Weights of a small transformer language model: vocabulary 16384, tied embeddings.
MLP neurons of a small language model. Each row is named by its layer, matrix (down: output weights) and neuron, and shows model dimensions 144-207. Each number is 200 + 20 x the weight over its row's rms, rounded and kept within 0 to 999.
After each neuron's rows, "fires before" lists the tokens most often just after its 100 highest values on Wikipedia text that the model never trained on. A number after a token or word is its count.

L3.down867,165,193,186,240,204,193,210,218,182,180,188,181,220,208,214,246,210,233,161,215,203,212,206,183,211,201,211,225,193,250,200,183,189,216,220,199,211,150,212,147,228,177,197,214,193,226,250,186,211,211,176,177,230,205,180,194,208,213,192,208,215,195,215,214
fires before: " " 39, " |" 24, " |\n" 11, " Capital" 5, "." 4

L3.down481,170,208,222,168,193,206,196,217,222,214,218,223,193,159,178,200,186,199,185,205,230,188,196,195,208,215,214,194,189,156,239,169,225,174,185,183,171,187,153,215,185,211,219,242,197,218,212,198,175,216,214,205,214,204,217,237,210,229,203,211,193,173,169,205
fires before: " " 36, "," 15, "2" 5, "1" 5, " of" 4

L3.down769,223,190,208,235,189,172,195,168,207,198,175,220,177,196,205,224,174,194,212,190,191,231,204,181,192,176,222,182,176,205,180,170,213,218,173,182,207,202,180,177,206,189,216,225,216,198,252,193,228,187,167,217,187,222,213,164,220,211,235,190,176,196,187,199
fires before: "==" 25, "The" 12, "===" 7, "In" 7

L3.down745,193,215,207,161,224,149,227,226,206,203,207,218,235,192,173,188,209,173,214,193,149,200,208,212,189,204,167,216,165,206,222,197,231,193,209,215,197,197,155,213,197,209,213,192,196,226,177,179,216,170,199,199,215,187,200,182,227,227,209,228,227,241,188,195
fires before: "1" 35, " " 16, "2" 13, "9" 7, "6" 6, "5" 5

L3.down777,204,205,187,210,180,238,200,180,190,221,203,243,182,212,197,205,181,224,188,229,209,180,210,192,190,190,165,205,184,224,202,148,201,217,188,169,181,152,211,202,199,186,239,222,163,184,212,209,221,218,173,209,187,178,186,183,223,196,226,222,200,169,214,208
fires before: "1" 38, "2" 25, " the" 6

L3.down874,202,228,195,191,210,203,228,184,209,228,205,209,256,191,255,214,221,218,191,199,232,176,175,211,217,172,210,212,212,230,178,183,196,221,231,189,186,197,170,196,212,186,205,178,198,155,223,197,211,205,229,194,210,206,221,240,199,219,224,199,167,190,181,206
fires before: " the" 40, " |" 9, "|" 5, "," 5, " third" 4, " –" 4

L3.down661,217,196,219,166,212,188,197,259,162,181,215,199,201,204,197,173,200,206,213,206,206,176,191,152,227,197,231,180,177,222,162,230,163,164,254,157,190,177,180,201,183,194,179,239,200,206,205,182,175,227,186,220,226,200,201,208,172,176,208,235,218,204,221,185
fires before: " " 73, " |" 5, "1" 4

L3.down445,193,209,200,236,199,198,185,233,194,188,210,225,197,189,209,175,221,232,214,219,203,213,209,204,205,151,216,203,203,185,195,208,216,202,209,229,194,201,173,181,181,226,219,183,191,227,210,213,218,201,218,192,211,200,208,219,186,201,243,198,236,181,220,211
fires before: "|" 61, " |\n" 5, "othe" 4

L3.down584,204,210,204,211,204,163,225,209,224,210,208,206,213,196,155,205,204,166,227,205,190,184,200,231,206,201,187,201,228,214,220,214,227,198,201,235,196,221,194,172,223,225,206,212,186,207,182,187,179,157,195,208,217,198,234,169,254,221,220,181,219,187,213,166
fires before: " " 71, " November" 5, " May" 4, "2" 4

L3.down519,207,205,220,166,206,195,203,230,230,226,189,226,200,228,172,224,220,187,211,227,202,196,202,209,194,184,191,187,183,221,201,200,180,170,179,208,190,221,212,155,203,232,214,237,197,197,204,203,209,191,226,217,206,198,182,234,177,169,212,229,184,205,198,206
fires before: " " 34, " |" 22, " Maritime" 4

L3.down151,203,190,199,187,186,247,200,196,205,182,216,211,176,232,188,220,194,193,193,242,208,217,168,214,211,174,171,184,193,248,188,208,219,200,162,169,189,227,205,215,218,181,234,193,190,197,233,177,227,176,208,220,178,197,219,181,202,203,214,205,192,224,202,215
fires before: " " 45, "2" 7, " L" 5, "a" 5, " Platinum" 4, "1" 4

L3.down857,200,205,205,190,189,226,228,200,192,188,245,230,203,204,192,199,185,212,196,204,190,185,211,190,209,168,189,202,191,172,211,196,195,249,174,200,194,188,208,220,220,218,206,223,139,175,207,246,221,196,220,186,207,167,224,221,205,213,153,215,197,191,183,194
fires before: "|" 35, " |" 26, "|---|\n" 8, "2" 5, "1" 4, "9" 4

L3.down608,194,244,196,188,189,178,187,191,199,226,196,204,227,140,188,188,179,222,157,181,196,168,207,215,226,182,193,213,208,174,208,223,214,197,188,188,189,189,222,218,212,210,204,193,162,207,190,172,190,195,187,187,193,189,203,248,207,196,208,217,191,238,168,215
fires before: "0" 43, "4" 10, "6" 6, "1" 6, "2" 6, "5" 5

L3.down902,215,191,236,206,216,247,169,218,215,210,203,202,188,200,208,170,190,191,191,202,189,211,183,195,185,158,217,252,187,222,236,178,209,184,225,180,191,217,172,177,194,214,225,186,191,198,219,198,229,198,182,222,195,172,195,209,198,175,163,179,210,176,177,210
fires before: " " 35, "0" 15, "2" 14, "9" 6, "1" 6, "7" 4

L3.down470,205,242,200,187,156,252,183,245,209,178,219,213,220,193,173,188,208,234,224,191,191,202,222,209,203,213,182,186,209,182,224,187,146,186,212,201,157,224,167,191,189,172,184,192,211,209,212,201,205,198,192,215,211,192,202,192,210,222,215,193,174,198,248,236
fires before: " " 51, "0" 10, "9" 8, "7" 4

L3.down341,191,202,210,178,182,217,207,213,199,196,195,203,195,185,244,169,158,182,184,183,165,174,209,179,172,179,170,231,181,196,195,214,196,225,208,200,198,224,224,232,203,192,203,208,221,186,189,238,211,149,188,186,209,191,207,191,203,189,204,182,189,191,213,190
fires before: "1" 20, "2" 17, "0" 12, "9" 10, "3" 9, "4" 7

L3.down1016,189,211,210,166,226,210,166,207,205,219,223,235,195,197,176,190,257,221,228,207,215,188,229,204,216,173,165,181,205,216,210,237,227,173,221,185,172,222,164,211,232,208,221,232,199,232,214,216,210,204,184,191,200,183,200,180,197,205,215,234,141,235,210,208
fires before: "0" 36, "," 31, " " 8, "3" 4, "4" 4, "9" 4

L3.down122,175,178,229,198,204,205,200,173,172,232,197,216,229,201,213,224,194,201,203,241,180,205,201,206,187,199,200,186,210,205,198,207,206,219,180,215,173,195,169,201,172,177,224,195,195,181,187,214,192,193,196,240,217,196,174,204,190,185,200,198,203,205,184,191
fires before: "1" 39, "2" 24, "0" 21

L3.down197,173,212,200,214,217,241,172,196,194,220,228,233,210,180,198,209,177,192,191,200,200,203,226,240,246,206,169,225,201,192,192,195,169,197,162,199,209,193,183,182,195,178,195,173,219,211,208,209,178,190,180,185,174,213,187,207,203,217,211,198,162,225,198,210
fires before: " " 37, " the" 16, "," 8

L3.down871,218,222,206,186,218,216,192,158,213,185,200,197,188,204,199,192,186,200,187,223,197,205,197,225,214,194,210,201,199,215,196,213,203,174,162,205,156,183,197,223,197,156,241,199,192,171,217,220,194,222,224,185,197,243,211,208,198,199,202,171,194,190,165,175
fires before: " |" 38, "\n" 14, "1" 12, "7" 5, "9" 4, "4" 4

L3.down1021,221,185,202,208,183,188,206,195,190,200,216,202,220,205,218,181,249,179,206,221,213,206,231,217,193,210,238,200,217,202,211,199,218,259,215,203,229,183,216,197,217,212,206,220,190,201,227,196,216,200,193,166,187,196,215,181,206,179,212,172,182,189,205,179
fires before: "0" 20, "5" 14, "8" 11, "9" 8, "6" 7, "2" 6

L3.down660,202,178,224,206,233,188,190,231,183,193,215,211,200,206,171,181,173,200,176,174,191,208,211,180,195,231,203,235,207,194,217,184,201,202,193,194,227,221,187,173,210,207,195,221,165,225,177,186,199,199,196,190,183,177,252,212,212,213,242,237,213,185,177,173
fires before: "1" 39, "2" 36, "7" 4

L3.down37,208,214,216,202,210,172,208,216,225,201,158,212,214,161,204,191,208,193,225,231,176,183,191,196,175,194,211,164,197,193,215,235,191,195,192,227,185,183,199,190,169,192,196,201,231,222,169,196,197,173,226,211,205,185,188,170,198,217,208,173,186,224,218,179
fires before: " " 67, "2" 11, "1" 4

L3.down85,208,196,199,210,191,194,232,176,188,230,188,187,221,218,238,204,222,191,205,164,181,202,195,190,239,168,205,204,229,193,179,208,197,218,217,166,175,202,193,212,220,181,213,175,166,196,187,179,218,199,172,199,204,197,206,210,209,189,184,192,227,188,184,212
fires before: "0" 60, "9" 6

L3.down208,200,231,191,168,211,191,191,210,196,200,227,226,210,193,229,187,216,209,211,172,196,201,193,204,175,212,206,220,193,213,173,198,213,217,216,175,198,202,216,230,207,198,210,177,222,226,192,156,202,204,202,207,188,208,201,232,194,193,214,199,176,219,202,179
fires before: " " 25, "0" 17, "9" 14, " |" 7, "2" 7, "1" 5

L3.down887,180,190,192,196,208,212,206,180,201,168,216,217,198,241,209,195,180,195,189,182,213,187,193,210,185,168,190,197,142,217,229,198,208,201,187,208,161,215,201,231,191,219,185,219,198,205,232,202,217,151,188,168,176,192,199,214,239,217,226,216,210,190,194,210
fires before: " " 49, " (" 7, "|" 5, "^{" 4

L3.down125,217,202,193,190,179,248,207,217,201,177,230,166,204,201,187,211,208,224,205,205,206,199,211,207,226,196,218,224,186,211,207,193,214,180,233,181,162,201,201,213,195,249,172,195,202,176,213,202,172,186,200,194,207,197,212,238,198,195,193,219,232,199,237,225
fires before: " " 59, "1" 7, " +" 4, " C" 4

L3.down750,234,195,212,182,192,226,143,197,173,189,234,224,232,220,200,203,214,186,218,193,209,176,226,178,192,190,170,185,208,170,208,183,206,194,195,165,158,222,179,225,178,210,213,204,227,194,204,190,206,188,217,213,218,194,196,215,198,195,197,183,153,183,213,190
fires before: " " 35, "0" 19, "," 12, "9" 6

L3.down292,179,218,190,190,222,191,164,166,214,204,206,185,202,202,221,180,233,184,200,189,223,197,203,194,214,203,223,215,201,212,176,211,207,190,197,195,184,156,163,199,182,216,208,207,202,205,243,206,212,231,221,184,197,194,206,194,184,191,208,205,232,189,206,241
fires before: " " 46, " |" 19, "1" 5

L3.down137,163,183,171,203,192,226,184,197,199,182,198,176,170,201,184,220,208,206,249,212,160,187,222,196,220,195,148,189,242,189,208,213,172,190,170,199,203,229,197,222,218,155,241,181,169,207,191,222,193,176,194,198,200,209,186,208,198,210,235,214,200,193,227,209
fires before: " " 42, " as" 13, " (" 8, "," 6, " |" 6, "." 4

L3.down343,173,194,179,200,209,184,215,191,207,193,209,202,197,206,176,206,222,224,187,215,175,240,235,219,218,188,182,220,188,176,184,136,186,221,203,199,253,182,235,204,194,206,214,195,242,193,205,187,167,185,195,209,169,200,226,178,205,161,206,208,220,223,191,166
fires before: " " 32, "2" 13, "1" 13, "6" 7, "," 7, "0" 5

L3.down530,166,224,182,222,228,197,206,217,203,159,191,218,225,190,211,220,208,176,216,194,212,185,203,206,227,207,179,223,154,193,226,201,155,196,198,178,187,174,225,194,198,207,231,217,188,176,193,234,197,236,201,190,188,185,210,181,207,170,204,197,190,240,187,212
fires before: "-" 39, "|" 23, "2" 4

L3.down953,200,208,193,212,171,223,191,189,205,210,203,223,207,247,173,221,178,231,199,196,195,213,186,250,201,157,163,187,203,201,166,190,186,179,189,170,176,207,204,205,207,161,232,254,183,207,206,207,186,214,197,195,214,167,171,213,189,196,176,187,208,184,205,223
fires before: "1" 39, "2" 26, " the" 5, "3" 4

L3.down666,166,199,183,193,212,216,226,170,207,231,185,167,218,218,163,178,209,183,220,199,168,216,199,237,192,189,150,201,188,232,207,206,216,175,175,203,184,204,191,190,196,229,205,216,199,199,194,208,227,201,211,188,202,217,213,201,226,208,212,194,182,205,185,194
fires before: " " 42, " |" 15, " |\n\n" 9, "1" 7, "|" 5, "4" 4

L3.down476,202,234,203,180,221,201,181,219,205,209,215,199,179,205,232,207,199,240,204,182,202,216,176,208,187,167,166,213,157,174,217,229,221,179,183,182,179,199,224,207,204,173,218,202,168,189,185,210,222,187,230,187,183,218,192,208,192,199,213,228,174,199,178,187
fires before: " |" 52, "0" 6, "1" 6, "9" 5, "3" 5, "6" 5

L3.down60,200,196,197,208,166,192,205,181,172,188,193,235,196,214,211,185,191,213,184,188,180,224,196,199,203,213,204,236,206,147,232,167,219,197,198,171,207,169,211,226,197,224,204,207,212,184,225,168,217,202,206,202,191,187,241,180,219,174,203,179,208,198,212,199
fires before: "|" 21, "-" 10, "===" 6, "The" 5, "On" 4, "In" 4

L3.down787,192,218,193,182,249,188,211,207,184,218,238,206,196,203,204,204,209,205,187,188,198,211,210,213,191,201,178,204,193,205,231,198,242,195,215,202,197,173,199,195,213,238,227,197,201,191,174,182,171,214,231,190,215,204,183,200,207,181,208,186,209,184,202,170
fires before: " " 60, "1" 5, "°N" 5

L3.down421,180,181,200,173,215,187,158,246,218,185,193,179,205,200,188,206,215,173,223,188,179,220,223,181,160,203,192,203,200,204,215,240,194,198,186,226,193,229,234,258,156,161,207,181,250,203,198,191,203,177,213,204,206,220,199,205,202,217,190,207,217,182,205,213
fires before: " " 62, " (" 5, " |" 5, " ." 4, "2" 4